Part of a small language model's weights: RMSNorm before each block, a variant of Muon for these matrices.
MLP neurons of a small language model. Each row is named by its layer, matrix (gate and up: input weights; down: output weights) and neuron, and shows model dimensions 0-191. Each number is 128 + 32 x the weight over its row's rms, rounded and kept within 0 to 255. Numbers have three digits each. A neuron's up and down rows have the sign that makes its largest values positive.
After each neuron's rows, "fires on" lists the tokens most often at its 100 highest values on Wikipedia text that the model never trained on.

L12.gate495:054148100154124090109166115096090057124122168162119138106136173190064097095145132122079142091139160120084161131142142162077157154171109145154083114081116145113114132108169105099110099106093139137150095099061120137166112153121050110175110096100124110148108083142118121065072115073122168113126118081146133076137112157150140116076142113129113111209113155089089147158145122103122143103173144164105172107125116117086165076088078171153165142200123172148138189170153170089162157130146129158127146133140089131167146168151029139156121093145107166086123157113095125155106082158101130187
L12.up495:178119094143163119100110207177152123217116106142160139097120136096083159125079101098141117096117120129138189076114125135145177211168144126115152117112136105114164191176160200120114119060079094144133051040086118153179154120166107143173105098142084173115156137122142102137178115130141141122154116123123158165151110152148060187116121128126130121162135165097143104156149096109100145166116068121134120160169109160066188104123118158114131143138107138085132136157134134134170186110089104154138107180144106124174154118079106147141168170122124128080174079118113108082100101130091118060
L12.down495:105134130177133173128107068109147121103132143196132070127078098129121188155090112146112130128146106141159117123182096118144167088121169158144134116170123124160144087103122053135094146130184130111152222129186103153126089135181085147147076125092172076144077112147146106140121139131123118132123111132154141105148096073083078144083130106128115070103181128127128092150135131161170156081135159139173110147134121059158139158081137173155128075137076129142012140111134099134115138183114131145136106104132117162084118106160142079053198163095192115160168106090130161164161151129151147092
fires on: " ", " (", ",", "189", " v", " west"

L9.gate232:153121123130163157173075113135168134147110113129143116118082125110139139159194103103214111121146176095135125104128185139087135103184099120137175123110126085166110136138134112100132113110134124102115097144173083140136161076121077160156097082128110170143144136096134126143191162104167058111168231168172138110100118173112130141176166119114119092119128160200130157151085126124135166129138083068057183161116091115202139144126154165155159123128170133128134140122122106132162172134075173094118071150076113109142068173144153096113177120131094142190097090167077080160121183134169155119
L9.up232:127169140143117131134085114085162106091135099106118108119090203138088104130090156108134140139074165115124078108168161159205116133128093168164138089095124076146062128106157102106187107193127110163177153143161125096134107115155128073119135126161137152101085146100129116128136149109202103143139180135120165117184184153154139117131225089132086085097073031090159119149151098127099131147143089116142119142093138122104159159123130192156102141115116101179205116128127128035090165156145135139105099140092165101116136167123135096082173137121162153105091146179186152106094142160100136099
L9.down232:145124152120148105109052123141151153146123095113129075141113073131125159076152090174152154129139152141106164117148124115144090146095118147191139130083094140107103069096152114113179132101115144151103177181121104109131096133080139144139146142132129187143087132243149099096116143121172129159114177119094130163083157144106132113160138067102117086103174111175125159117138108118104109124143165138118095119120116186153138174157114108169136109073112096110085119182132117073093133189053122096130101173112151067189132173127123024078051124081153155119129154084157112092130089150147097068
fires on: " in", " t", " m", " km", "-m", " cm"

L8.gate130:170078110110093160074093121095182108055150099121095139155064111078154157104085071159142085140095133162084173141102121137201128095050082084126107080102129093135114111160152078088097077088091138081181184146135175143134076160189093149221117096126131115156181123137114116154160129155106137093098147104105155116096138155122100163126127144140159099121148081129113124096127145110116116172128114133103195173101122094139174111095126101106185107136175129133088104093127061116086119165088062125133121104123106127103134124059173120107132165164129125159138200132126110123181138126110131106
L8.up130:160104115087115140151116117104135054157102079151127085189140144078179170150097182116121144134143135131092163123136090160109129108080134142128136092095155112099134143136112116058103092081130136067099168131181149115173143200112134147169105113154132145089125116148072090148101093100079140117167157135101150092159182153151110153187116105097093096090138114132135070158157132097148125195147101129113180182214096107144130137169112113094104068156157122114143060053141083151064119129120120130087099053100089119104120120136095170081174127197139131178192128130089132122131109161128114128
L8.down130:153093115157097101184108134109094132121108120176134139149029110147154106099147137122130135200109158164135128146097154095166095122103120095135124172107130134134141108100230113123100155098157125136178140094168124173169120109112107095154119145174134146103116121046153078108128123106148120127115111151137132093126106111098133109119157183137179214158166109125148134182201195169146128167167099091169244170054121138175143110176101147145135159139152136146169179127066141088112121087104116143075101078102166119169152139136157132139120150182145150151115096175120108148153143162148154163
fires on: " and", "oc", " \"", " or", "'s", " as"

L5.gate233:055203122097086125106108134098202126147145156125154137126090134131114132193133119125138072110065138144181144113174093106131125141162169100150138112135093071190117091141136131066141154140200096060098112128127147172126143098129188158181130096160142156071151150122153132041088222135185163121130162132112096090170157114114075173101096141130129128092141093067132092104148136182109161086118177086135098173124093092152126164114104193149118079138156084113106123164129061134139124121159095140188140143131161092130076116077141117116123111118116085143136087156139133154106156115123138122
L5.up233:133147115069103144107062100140112071180145108199126106121046150113093125144179052104175143116158101098085115093124058107104089126078163101142097117087092155146137099093107160125136118124104106155175097133089108166123149120128139144153156139153147125140136143142165112054111124087149089052159127128123138101103085133116091154173104122160111104135168147049128106040140151142126135089118123135111120105144065112134128113065111148158126137130164090204079141189096065147159084104134069136165125114133186081117178160115105149128138107098048138146158150178128132104107116168144110150
L5.down233:090100140114175143093096117142116233128108113093110168161184134109116125131116114133122141099159154151159158122133168133095145140146071127114194162255132092141111169184113099111188121143159091179133205191117165110119139118121138140055138147062073118143110152090122138133141156121105124167144126137218114157123174124146180078111145082143090118095146136132119087104123148110089154170139129136088111124133148145077162193144172126100099142157104133103186153111123146146070162158149125104081143179148159162152085137120142142069099146166140094166106103127147133129190120126115099123
fires on: " as", ".", "\n\n"

L6.gate393:077128157126159114091082107186115134178105111108146151138060099114183149083097148125123121160129123122098106129157199086119082112185176200135129137103124063181186161140166144085102123161138125107081109125116112102089177107087089134133104116056154097099095163128169059073130194125187110094092162185105110155135100127130080160102130128128124163151109147116136124102088128133132123130143111137116093142082131156148148108114105159129105163106131198129117119154116103090111107126100118081132177076138110123125083170146147085135179196177084152067123132115181111157095035115174151094
L6.up393:153115150137100120197106170119100131182138076131105053171124116113145132154090096114109117059134165134164136083145114170089095153163148154073148201148138048099140130131123107111086112152094162133134133113094081156146166080133120121085173132105161122103110164083099117096158168190159117120145186136100105134104199122106127164155105116168154176117108070104174115113160150097157164180140130109115136215100083130111113053110142128142070110152117153093098132101120102112195195185100152154137145151167120132105156185116110124164102163148120146064118128096089063101092110132166122143
L6.down393:161157150115161069148104134104124104152149142078050100151152119150126163085095096155159174207114190126121112100139127164129085148133129147185094104138154189143125175163135113150161111175144109147141136087157132127122175133169073088156118086146081144114125154146166144155186082113106101049078117175178141119117092125158078067107199090095060180124127129091135132063105107178095114131106170108177105136111095157124125146146065166105130092135167141120136176082155126128117111102140119194128164098173063127145140145121181159129128178139167172118093083093142120127086138106172120122
fires on: "-", "f", "'", " by", ":", "',"

L12.gate201:115120183125131149144120126110145135160161152127171141109138102073130119091113083088139110126152089065115159146154112118171153074165132143195092168127148126132082136127189156149140112074166111150141087169168138124122108108137114145081191085146154110082171143140105124118160119118084129128135176087181108046071141166124089146082103146086138159179136109074110086218139080117130157087031083168111135112100156138184119112163162124137096134134140155123177087145120116100120124168134132165145142077100134034098071122128083141148133164108110142049111103127113076094124085158152093125
L12.up201:166064141091172143151183091231126135204151181152118126103080132093154092130162107120138080060140121129153104126129188094115091132155106155136132145112086115091092091101073096160136111084117115153074111098156107139119099123133156140093135105140128065129106156122111082161129116154165136082098089111116108177099142177198124145130097096098130141143092006139110098109090113118097049114117104117115138132140115124122143154110178109069129141118206120119144134125190134100139113161112128095126136164168126076135152099151135153120147165085107081146137105182121138087095176103057168112
L12.down201:150097139148180095109121101057112199170117117132117192153098090137138156136177222087089114108150151114134175152151199106130134146171150114152115142150122142119127171166167166191109132154202115126163173088146123158115119136124073137159130100142107105103184096162169102131083123120150169043125117111173155130094092135141120095152119122143111150135054143118102083111104127104145136139012083080166162127139146116088181140131117136166112112169121108134094148114193104178113103087150106097086145117129121138104113139159148078162156095144162070133138173111160067160137095127117153175
fires on: "a", "ma", ")", " where", " Ma", "i"

L6.gate481:103121120109122082062111138100134153103156116108124138150151109154068121096144155115123081113064105104084148162118092124096099091087177152098203134108081151124097151131147115168103181091125188141142146079174119107114120100101125099081132145161146088103161147216129108086101101166084118099086093102081146110176163161140123173140129129140173158143178134143206115128092142120139056160115185153178160136079121088085145156119091128123157092090086146105083112124160082098127109124117142135100195103103159137139153147103121114090164181069120065132103120134089082180115139133105223099
L6.up481:179141189129161109137137189104156108122141116143166126154075105144113200136132081131153157087117183062188150065198146154088166130168090099114135135106124098131151218182073164193103098139134213133146140132120102168118129118172164142133109114108142145121064117113160150140123109139187166064143176124084147106083138089116171139087144138133123124133095155112070095075116105101119185142162092122137130163111185116071136093172152179133082147154144113072102141154127123189148165073110115165119096167142108061140125109143149170179130142134125149101115089157112118120120112164109130114
L6.down481:175114090120138130122123142111073107174097129077072124142085111158082124168129138087218103050075081121137163202128150122110119076091134095098102064204168103108139096110116137154057124074135182165164152102150117204140131094141113170120194169129131130121130144151073077106117191148153120135121181129131115102147125113145113159083056090081109135134068123104132100129176156065124153106113179149133098147143146095073094132119144119105106155169142125094126149120086076132177160086149109121158119156110105130123138159113091120148092195156147167113128106116196128125127124147128169120
fires on: ":", " "

L8.gate460:160099117083111140145186066170137075112114104138141076144121120097146145154120171153195150134086196073151107133077147108168113072114141108088130151105123127139099092146138154118080056164156162116162135131144180161121174151201123141091081095071066073098117131144161145193161117116091090131154164079165133173077108115123092159219112083159081087132138164089068155102118194103086145106155092157175104139109127111128118092098138097144125136136099090155090103109143094107125120113110143156162127138129131173121087125125149148087145130067164099120113166116110081145152142164161110197
L8.up460:141128136130117139120127099083134129105140133085148089166148178080167159164083092096104226116137077072097125093135114176118113160108061154174112114151102079143075139094121145143192121111095133152123077050115100104110094179124078119133106096129167130155189108146112112161068115150126183147120108184127135198110161167106114181126143054154092130135159111159139115110165172139128161138147089121068148138134112087143112036107103059116161149147143067108074147125120099099115126117202126102105052133114132108113135156155088150151132136116136151131119166129132203084123169107131113139
L8.down460:094139101127153103106090167164129141110172130160165174151159115175123099129097134171129121110185154128142192116141064110178119185135186088095073163159133122136155157122171087072140148061114144175151106206144146127097118118143098110126174098110098102126124145194157160165188167133126159094059128151192121128155157113137181169128130141206124128145082134141155166127166092077107118135107190131077147117117142117055148147101125117086126142106092140160113123134095139118136100167094130121101144077141088117167171117155122075168210142125129091165098155136129165183074121105160108060
fires on: " and", "'s", " ", " in", "-"

L12.gate37:094116141143168143157102160124167158122166093100126125160098169110097072111102177146149150181078149155073124175136165087132076144171142127142052115127185117071102152132173166135170146150104097115158156112078092114163120153063136122097130131072136090132135144179130098138161170211106100160167097102119164107078113109144112114143090105193147129107175088145091139097051136131109139068170113159109080137182108057117124173103144113143141154104124119114074111078121088162163124133137136126105139141126129173133091136086184121067189135146175117108141137143118176121084173091111156202
L12.up37:146152124094126138181104138142071165144152124091107100119145149154159150116169171131109070131136163164163101136187112062039130161122129029102133111094127138133161123118163137128151172145112135122087130156113114170120182137149086188162129021136137132134087120094182139143105128112180173143132109166167093121160118099184143112122149121113114070115134091129091126121071212116128135163083072103085080104147147092094069117080143143121107121155137189141183151103136139113129086065096102091100107164117168116118128141194133143098128116151093184141151172151064138146133128092133117079
L12.down37:140120180148120122120098134107192095160141117107153070063121100105085093160147161145122133166125108110139077163201206137082069138134106109087122122077131110120082137206123120100145176127183107183121111105122135159125145079142170117128101081095183089134148101053117161089194100127152118148190157105175095101166151117144070162154123108130089116063165124080104157159106110117149121093093121101095109105181115185077116092167162137094147108166133091166143163120135072143126190106127141157131120123126179109177091134114096138066122083105125129113161111170093143123094130086135183123
fires on: " M", " T"

L10.gate181:119153153111122134107084090105178100152162190144165118127124134095114130128122110104138168129108149150151127089137120084135132152140133146107053127113126066186137136138155127193191108193092162127103149189103165130123119136104085164156141102080120155129104138144094107076112080052114151093170134157118140162130165206089128137059131106136120147145182141098144141123192198138126147057092165101129115127157157116091162170155125100105178125182101101194134094181090152079148190147120132083120135065089090094109094100156128117135187126131176137154132099116069151180146151123103201127
L10.up181:125143147155122098110094110144150097097138139101146115162069130130099065159054154081030155164114101127108155093116060135191129084187143165122143081170163090110151130096125124125152138153165128101089151161170103132129118100119159172114124131106085121104099122099126090143105194131120113169152097094079140105098104157119085127124126148100123098108084103102096121138124162171129113126154138104147118147127176123099071100161069151158137142123157126073132134171107135211177159115131117137148218080085098094132053132205115095133131101079179177191184155120112100177170108158132113105
L10.down181:123165108073113163147111113130073139120157093087072118069126142108107093145118142058044117139103167111171102143153056150091168188124152138149131146213174111157116081165144124143153112065149122138115149102131139094106124106164095111092122124068099143141116092132148083154118127140103126158098073158066135167121110115169183109147142206143123143129179100126143145120160078078136048171158128072135118157102162144103116098175113120122147141107181122132157107161188180119077100141084074098149158130137135101091166130180165112131132148192151137120106204095161106162123105181136115112
fires on: " of", ".", "il", " kg", " March"

L5.gate356:094140075163125112066099098123162161108186127133133132175173109170097152162113160116114097199169150087134163136102135144099078129144150106080125157066101083149143168069164137168139129075175134130118114143090081144179145170108142082091146146167138133120217136187064125131096121110140142084193135067079122118103137120140142144079068106157168181155120143157133132124135202104157107088116197046156150165123091091159094129168157155146133134111052163156141130167107098135151133154145111149110118106127085110080113079103143115160121138078124123162152097124059105161130156134125130122
L5.up356:131143136115201118101059192151152113132167150158138154083128140134175224148178104158131130107067111132196191093094082166071136081095104150126140187085103193133113135149166161090126088109163064174132140133151066117136087140141072090115115145123166174125160121154071088144165132157138167099118135157184152156115174153135079089125113127115104166125143188108170136133146153133144161116136159096159115134141100140115126164178156107109128133072143134153093101125122070142119151138090112066145096163121116178085093125174100073107116069096130140106170142153144136126082068098123115095
L5.down356:133143056155110149171051073126173113063145080102138122117077121142079159142117168137166132146134140085162024096135123160109073134100122132102158161160127079195092154128087093093099032069115125083097100116136137093114158130183146110093119147133173144146215106170141183101138125168191148118128108070108104117109152135141102144161155127091119123135177105118109096114136140102097166142112137128136135102088151088112129109129121144079125107142122152138151103095110135130162110072141120181071081135170055138133163159133087128070115163094136123195137165106139144177098089145149136153
fires on: "'s", ":", " The", "’s", "th"

L9.gate340:063107128131160122085058116132081130101144160134138064171152148156108090160169172103143138122137085130156098166105136106094119151134183111153135144131144174109107104160171132104114087077141165182061106108146131182134105150098099098124131126146077164162124127092054131101157122163091104149135144088107127074138154090130066135160133162108123167163128160100099146140125115126115102160145137143179161069161178089173114135149125169119075146122071123115146106083051032136168155115120164117133090096154130033095123106099085165109153131060139147133135064137091139167162178102111092091
L9.up340:195132130170140115145129132120126106127153176172126110122082155178121158142142073088121119134155086109150084107111129169087147144124074104129138167143101113131149152104102124129132139118074127141149049117095140169139123152109095080158143135061119138079162131089151067098133096166081118089141212125093175109077185086072050170136094086146066111183127143150165125102117147157140078122118143122132103055105128116150143153137153145112107140156086167164142124124062074106180138102186093121099075167151102060148142147178083105078133106122152166156121157086054125151146128168140105095
L9.down340:054134131099182158131115089158115133136118158116139108122100104133115067137110131068203153160112113132145120141142116167156136130195089143116134144255112107143131119092141118130115059089090124151144149167116104115122153171099173124133143131103101194139138099000112104104116130067092107151129078148183136153132134086095138182085097159108122108133075158165130104098132120112090126124198130132163116135074159094197104153117112138096070130135175086165141127119130142156107156154112102147079179159092130117146141118132138143143076137143126166142136115123123110116131151135123101105
fires on: ".\n\n", ".", "\n\n"

L12.gate422:112169108088156167126130153091121104096126098165123143151130167178072085117161038107130166121110151094089186083159124062022085135099116100181123124095095171161129130091128193162149118122095152151137165116141137178131123125124162123131058133134112117090147117191134073131104138077098145141183166137148147108129108117110100117073151149137086198123107111092100156112108183161088097146144121141112163128158143132088113164141108146192107134190148123178107128154084077119114072159138075107168118075223109119083136170125151124117101123093098180108100127150150139115085134116117144087
L12.up422:130146148129189145173172213103083094091153060088159132123159162159098111162166096111160153124131134149111172062157077134082085190094149074199107155102100170154109120113099183151146110112139160132105085127146126151075103147090129083127109142113138160086121121096146092090119113080115091132210146166128181125150148057114098137079138160138121158133122123118128175080104139193095067174104113150168175145130161133122139167139135178123106144174116102156113146157101119141104106157147078115190110099210081067084144135132163119098110151109100147088106119175143122132104115115111158087
L12.down422:206121160164086157118102128111100107160095147089157135176122101093129108168157158202121110071178119101153170151163133108097107169106117122153115100255174154134106130154126140099087107121141086139135205161085100133106143156089144173161135106078180081129135127159140137153154101134087143124081088172126113107125136131111140141082169127141126083089145069133161142064143165138139105108152188129104076175129182146070129151117104203084104127098126134046147148077152105124112145186111139149143143138151193118134158128139134105098106104143099132173154155091114085111169102132134063129
fires on: ".", "\n\n", " =\n\n", ")\n\n", " Fort"

L12.gate134:126153138085156188099152124154134126108087108112104130164106139144147110103082147178125146211142130124066136140099074112103098066133098208104160182102176179073103134086155130144113144105106152123165136121143147060098107166125131152153101132186124073056116133114095124120140057094156157099146138098114131145107133169173093196126112164213136099138110091167118154095101151076156163151177118185110162124098090150125115128164084094097089119177127150112109145122112110177167107110116112123110125178048163123121178112122113105104147086062138067120056094106104141119128143163117162119
L12.up134:058122154127134119106089168151106148085098100133113121110104119080107156167092097127156132103131071067110187069106143039149142134142118145133091096131144163157108131102139079048189052108127105094133113131134108121139135125158121187138114090195087138196129110059112061105129156073111147068137138155156144159167164060134201175095141173126070129103132181139088120112133150152066099143085120163121143156150087116096123185110154181091075116074109113132093192122118095156165129134142106107121090142118158120112127152164166114127110126144130114082089141130129145156112125179106089115
L12.down134:124106089180138151139133167142134105134195123127219146158081126161156104122049174149138147156134159100157149120151119088121091159124120083087088089032137158171170136157154137112082078109114126093130136188106121150121156118101082098135154084173125100150178186101176155128100149146128166115134101121150106126162169024101109122116130094082101100061126104148141126140097086125134148171184105157161120138106169101108092178119167109142129159166115148133106145079194125164150145159131068106107137106114102108128102143116140102136165152098156088087131080118070194154170094144181179118
fires on: " ", " (", ".g"

L11.gate111:154112164119090127145134093094094156155129108131105147107156075170069165164133125128086096156112182081138104116184076111090136157163111127094058143135116158147059094113131144139084210181178141134140178139165143149183177166107082168081125105142139147177096089160157169104190115099086134150160112120163122146074074049149152138141108103126148091093110119131110140128092144129119181115159067090120125119128135133141166111114087116152127220135163141145173126123092177115155129192080120106100105147108159103102157101116151145098094182118131110185133123135114100126153183200093090175
L11.up111:139132210087116145162100151100144121105152166113125114088185103121052171114138101148075064113152155135079121153185111086096133226168112086094087130158118140124114082096138167124112174138166130112123133136149143140162187187102076115070143146143108093167133117170161172138133124120117126135155087177143073143160064044149161166147104106156090089086113158154138151069081125064125141093116112119151116089123162067153148117104123086104144155123115135157106132144089162101141103158054121101057120120130133111111137120131116099111140168181130121185162093119160207154126132153124106141
L11.down111:119120136071129093177130113112174141082139127023143098114136159104107109183094146093115093091098136143160159144151150105108033153122162113147113152077142134138080111137121151106142146126176149124137122138146154111122177118106174051100165093122128131178109104050130132155117130131182174097137096092157112138123110000148104126114160146126112127113146139130135126181119163118152101128201157034066089149101128089145107093136146150135127180143103139108130055125090115117085100136106119096119081142108106122106179112132145130025144130117094099165161160138112137176098142124138121128
fires on: " T", " D", " R"

L11.gate59:154212077190121126170095157162062141068103119149102120124138109132138129130124082185139082171100170129154109157104114116108150135117096153178162190066159132061123144158155098071053090098123138127176133139138119150134134110146103123173077098136152131148173136112085153086149171101177119107136096087110122187164135139109194075112092161124100101108126132144141154132086135155176146104125155171142134148165162166171114170134121123176128175105141084186146156142133110146112156136121105102112148044114156140167153108162142143128113167136176112117158084142083175221151104155116090201
L11.up59:117140082127151141163183122146144122088136156156119117158106125094061135106084127183137099218147122077140147192106127097124153128044079105084087107111111121146128152124130149116115093094146146120104134109109119128156120181121145158176079081150148150130098125137158128068105154136146128069143129101155179151140161179140169094117157136111147116124148077156066130080116095123211149074151149149116154137229112144114088138138113132086130125152138109167105131191095135136088146075172167079071168084133111169160139099134127131121119109171191149183134142122155184229178116132133112154
L11.down59:051124162120102118090156122080116172060153142115127104117101119130125090081110106168151117123168175155164191126161096094083105112121110079141136154038143060140155093105141125123148129114148163162152112156138109132154129154180119048148099161169149115147133177047120161082149155141133132133117127082113114125159118142152154051128155128115103135097111133187109129071120079111176172128131096131159136164113153127167108188165123173145116140121103075183101097137097105116152157072133060094135169037130186181087103117154133110086121160145184152158136190128164146179145113144132140129
fires on: " Ch", " ch", "Ch", "-Ch"

L11.gate44:136078106191162108122087128086133128098103142109134078125079078145089091119139096108128146184126148079143141099188167110119100147181160117144075179139119172121126144095117118060084179103059126118114088141155132124128124148108111124109130111109096151175125125105216062141112136117149129156167142142105119100132127148119147067128150132155122136118090167167114160144109148111120125114129119098090094132113124074108126156098166161137190150115190161081093159187059126093126255120151147056051128128131141156105099162108089144142116155164111134137176134149191151182138143145145085132
L11.up44:198083143118145118100109093054129169109142096125124111131086084102115120130113138102183140171124147142142068103136171148122061221134147080120113114064129182120152097104113226143132133117101111151149112178217093139160159183139164103119114131135113065148066121108183153142155153082137121143036098229150146099076098088146099120179117146117121099150148134106177183153112123122143113102113096133101104130130125131129169213116176131117146145127142116138124140141073127167154117127125138089105112100151104134087120145072166151114159126148095132131134080133140085120082121130098121182
L11.down44:119127120125109146121123164082164142141060134111190089109135138152112117090159072139181160127135136063118122124140094100143149127178094126149090153029136177108114145121201151181086052136153123089160085091148163143135145101065119162142124096112167122135155106123133099143093124125108151124146143097094152161136134096165110094151160130142091144174089128121115075243090167103135134160108134139123147094106131059212071119170197089098166158123178100108076067091088105126078179124126112170117120141121139146136126105103148107158077094143146165156111123142176188132137143119130157118
fires on: " T", " b", " st", " t", " Mc"

L11.gate352:107073131119164102116117128159095068173111107095077118119167134134061123096089119089135110124089145136157162091211177121111091149101081100190127129122079133131097101159113160170100145177123165090130128120165081128154116081081119115175064110132160136193177100149131088021111157107093128100135087110106090125199157142148104159156137107084150117111144121151107147101128076161145135123100068156126147148113145123149085105054145107108142138138081061165127176131128103142127144119133156164093127108137146181135130052129105109109146130146162148168153161186094082127108060161095125194
L11.up352:113106137111127150167183138192155125138153156163112108059108117103066156123122085089112129203118157091166140081119132154138163117158150115136134186199127087116166145087124133123172172160167125091085066104158074167133118103136097133138116090140118120167187127120093131091143142160121156082160139060119163162192157132163148119122085134132116133128181146196144149138113093130154157077091120080143079153174092144105134097132150160101142153095115114100114152091168086154163184161135169192115089088121182142106061118143145110142107133144142044206144138152098170185120146100129113175
L11.down352:170108081056193140082110140111110114086139153099152155158121132166145130042161152101162153130130161129138183156149171165106151145141083183127128097138132081131096090133190145144127139135121159146156119165182129120144109068142090122127126165126094189133114094142087152077127197131153189153108133111096103095136139099094200097152139098084127143148098111128121154121093128098126125101090157204133127119167149104141142143076133149131126157142137118116070118117111112118099149187158168107125177171201148162127120106182156117000182107131158120166126114164100189111061131096143128150
fires on: " Ch", " ch", "Ch", "-Ch", " N"

L12.gate225:169134216163189128167126107138120172164105120077118103109123144059176099129134142139129103114090137090128124132146149120140130098097137094116223148133197131093166159150123177160169071124113116091147132149137144139114090101125128185147071108081134083113142189191148074111134141124133178102130140090136114134073122133112075086165099122050086147136169111088060088128145137136177177157060107105132086146076119114154091155139181173139139139162176161145167123071126109091095133125102142068106116153104124181110104138136175171138140115176143147112098132157096113048133157117146135161
L12.up225:185134169126139119126120078149104154156144128010105174148094133098142080141120161181157128045088155057112087115102159133110174122170169127167086134081107171141187108208097144162148082166099167135114128142128151166128086145119098133135149151138138116106109134094108137116134105175118097192133134119177134134146176132102100106153128145104131142150129107144150130149095061162135120109122091112156139070076140116143146114189171123140156190172165094073107195122171161112097154141163110117169156080128118118094141138186109113104180065117085108156093126126156111114149168091134056083
L12.down225:100136128135198174132148106123132153103164129150104155218120118106110119115112195115120073131133113121160128097153168199102156101110120124116150115118125137139166068172105138162127061128071136153098153147087110128103126153111106181071151141126197087171150125142107108094100157117153173109155099100112117064096113119151108100088085117142121151087154143079149097123125153145063085136164112073077145168145128119116121147085210180134121173161143136141184179092150114139092052132113115087109077128134127165190139088064123089137121129167074162072139161156095137123142123112061156192
fires on: "a", "o", " Ma", " Go"

L5.gate303:151148146121206131183056141124151154148116146090080137157163119157094127112162110106168088132118130101154159120069161151150105102148128075129116168158092160109132164145142145101123146074134070123082140192124102122115181148090128132164112095165101061126151122077134139112091132153099165095065124147105127125116116106088146119100151095141026162157112125104113167123139098042138139140105153122131108133112081093041159185171123120184118163128114137069149108128144162089019125170142108132082187105185131141101122177130141104066139098117163127110156142100143066102169116119139131128
L5.up303:129140133137189121203128127111142188101131124084120145099129134143083092132109127105096161113127106103077135196068144120100112161171186122132102133064117130168110134106138126094116121100087070184067114139142095149140082136090121117151162137177137104172149131141101096166113147165070192154201117193142118127198153119106075085129074119133079190141107099141092116120098121075077114112135158124165094161055137122034150190181088114163109149154120107119123175156152143146087145159170130100077125110192122160127132122098150119130096138084147141127129159103128076128086151093092158101
L5.down303:125131161152131108136071089116116157129127157127153123119116060138138132153187183105105153148162141125194128137125113176117126119143141087135091198142108174195145132147146090167139131086150107191096114156101096122098212184069120119130167132151120088073111139066153132147142073126062185157111116078124131171109110105156112113112127127132067101109137158068117115153196155106094085119140151111170136137096114084030120180182142157173115148088146134080181119108109141137052140098107105147042111109160158136137125092119177087140101098165111131085083123136109096123142122133140085091
fires on: " O", "a", " Mc", " Sa", " Ma"

L7.gate209:086169117164082113168107183103062167066165104142130164172078131125154174164128155125182166124126173112150113137110184079164067118130107171129074130157100113138070175138161172146182135184133148140135108142133156140150080075136134153147075166119143124116146168135178151086157192074153131108187105159139131094068132115104157143147168058105133152091134134136123188196120165077124160091091187092115125118098109145126166153102122172123097123170139175160151135111179071103141106110118152107082146071082166148171106130137120140094135127109106184153111128138119106175158164149100122080
L7.up209:083189056176117082130112144134094170132180121170156176141120135161144146188141161102130107125108119124171194123154160093174107108129104131115117091151153106159087136100145125090166150168048150106131097182159106078124167118115159186154089203164134110139120120195111121102146154141191143117172153166167107099124167079111130152126150085119105109130137154112140109146103138103133131107105175032094174173108171107146085220138133145141106101121128129132134153110123091126127132060144156094099088074075205106165119068130129153083155104117113149155132087154124085134174156141087142114
L7.down209:144162091102107139124087101131147100088148103095214132164075125083170170128102159107160091131121167114142179149136176145114068150117111122131139174134063133110135097107150134098151142146120126108064105140111132092081149091095105155184131174067105138207073098218151094086167130137138118135163161098186131101117123165160173075140102131094142113179166177150096129111144183105121116123162131051100144128116174091126116171059148150112081056143119170136168123127129107141171113089113178109118133131098146087112128108089131048146099079101140100108153092155117153186110119103113154100
fires on: " m", " km", " mm", " cm", "%", " minutes"

L11.gate189:056158142143080130136102124111174174158124145058128082077108101170141121099133107121150071192145117158150097091120096129114102122142133094125096137037151082123083113116149085115145146151148128115161165172175107106127120175200100149090083121141116154090179143043156222145113209104176124123116111109121122145142153061125180095164166157128123082122095099177155158123105069116150143155122083138126124117141140139129145122095155054113162163141095130121132139151141073135160169131084130140197131182106183128108152121165125117060080131140152110145145168114097139108162140176121093116
L11.up189:145097117147084128169164140114183098111135196056142147167109092153143111093098110100099091197151147146130092063125153127102069172136126121198133165173122147104082115097120177127121140136151166101147126151149126130121143121166189169157140138070115128164092125135163170098127162080157164126134160181110108130122188091171193159115122132127060093148161187118159151073104093101100108176099085095113119194131103092155101160111094114117132039102145157084167116130092116138117224156146107104097094127118112073099136126062095112112120082148145135145092165111106145153106068111125132126
L11.down189:144151113132147150144117118112168120129131122055150161127144108110145118161119137128107126108136117139148083092155091123145110088158124123129133102000162139144122141060166102109133058120124124132108145129139133133159182154089125090129092087122134112149168106000090080054159117144146130135182106137098173138108128088125162021096109117117144075161133106139105100154125114158143117100065182124132075142135112155110123127114117077150136115100113132152113084097136084178155083140156199133151108142138128117132120137154078050056110115057137131098154122166142124158144133133091099147
fires on: " F", " Sh", " T", " D", " Th"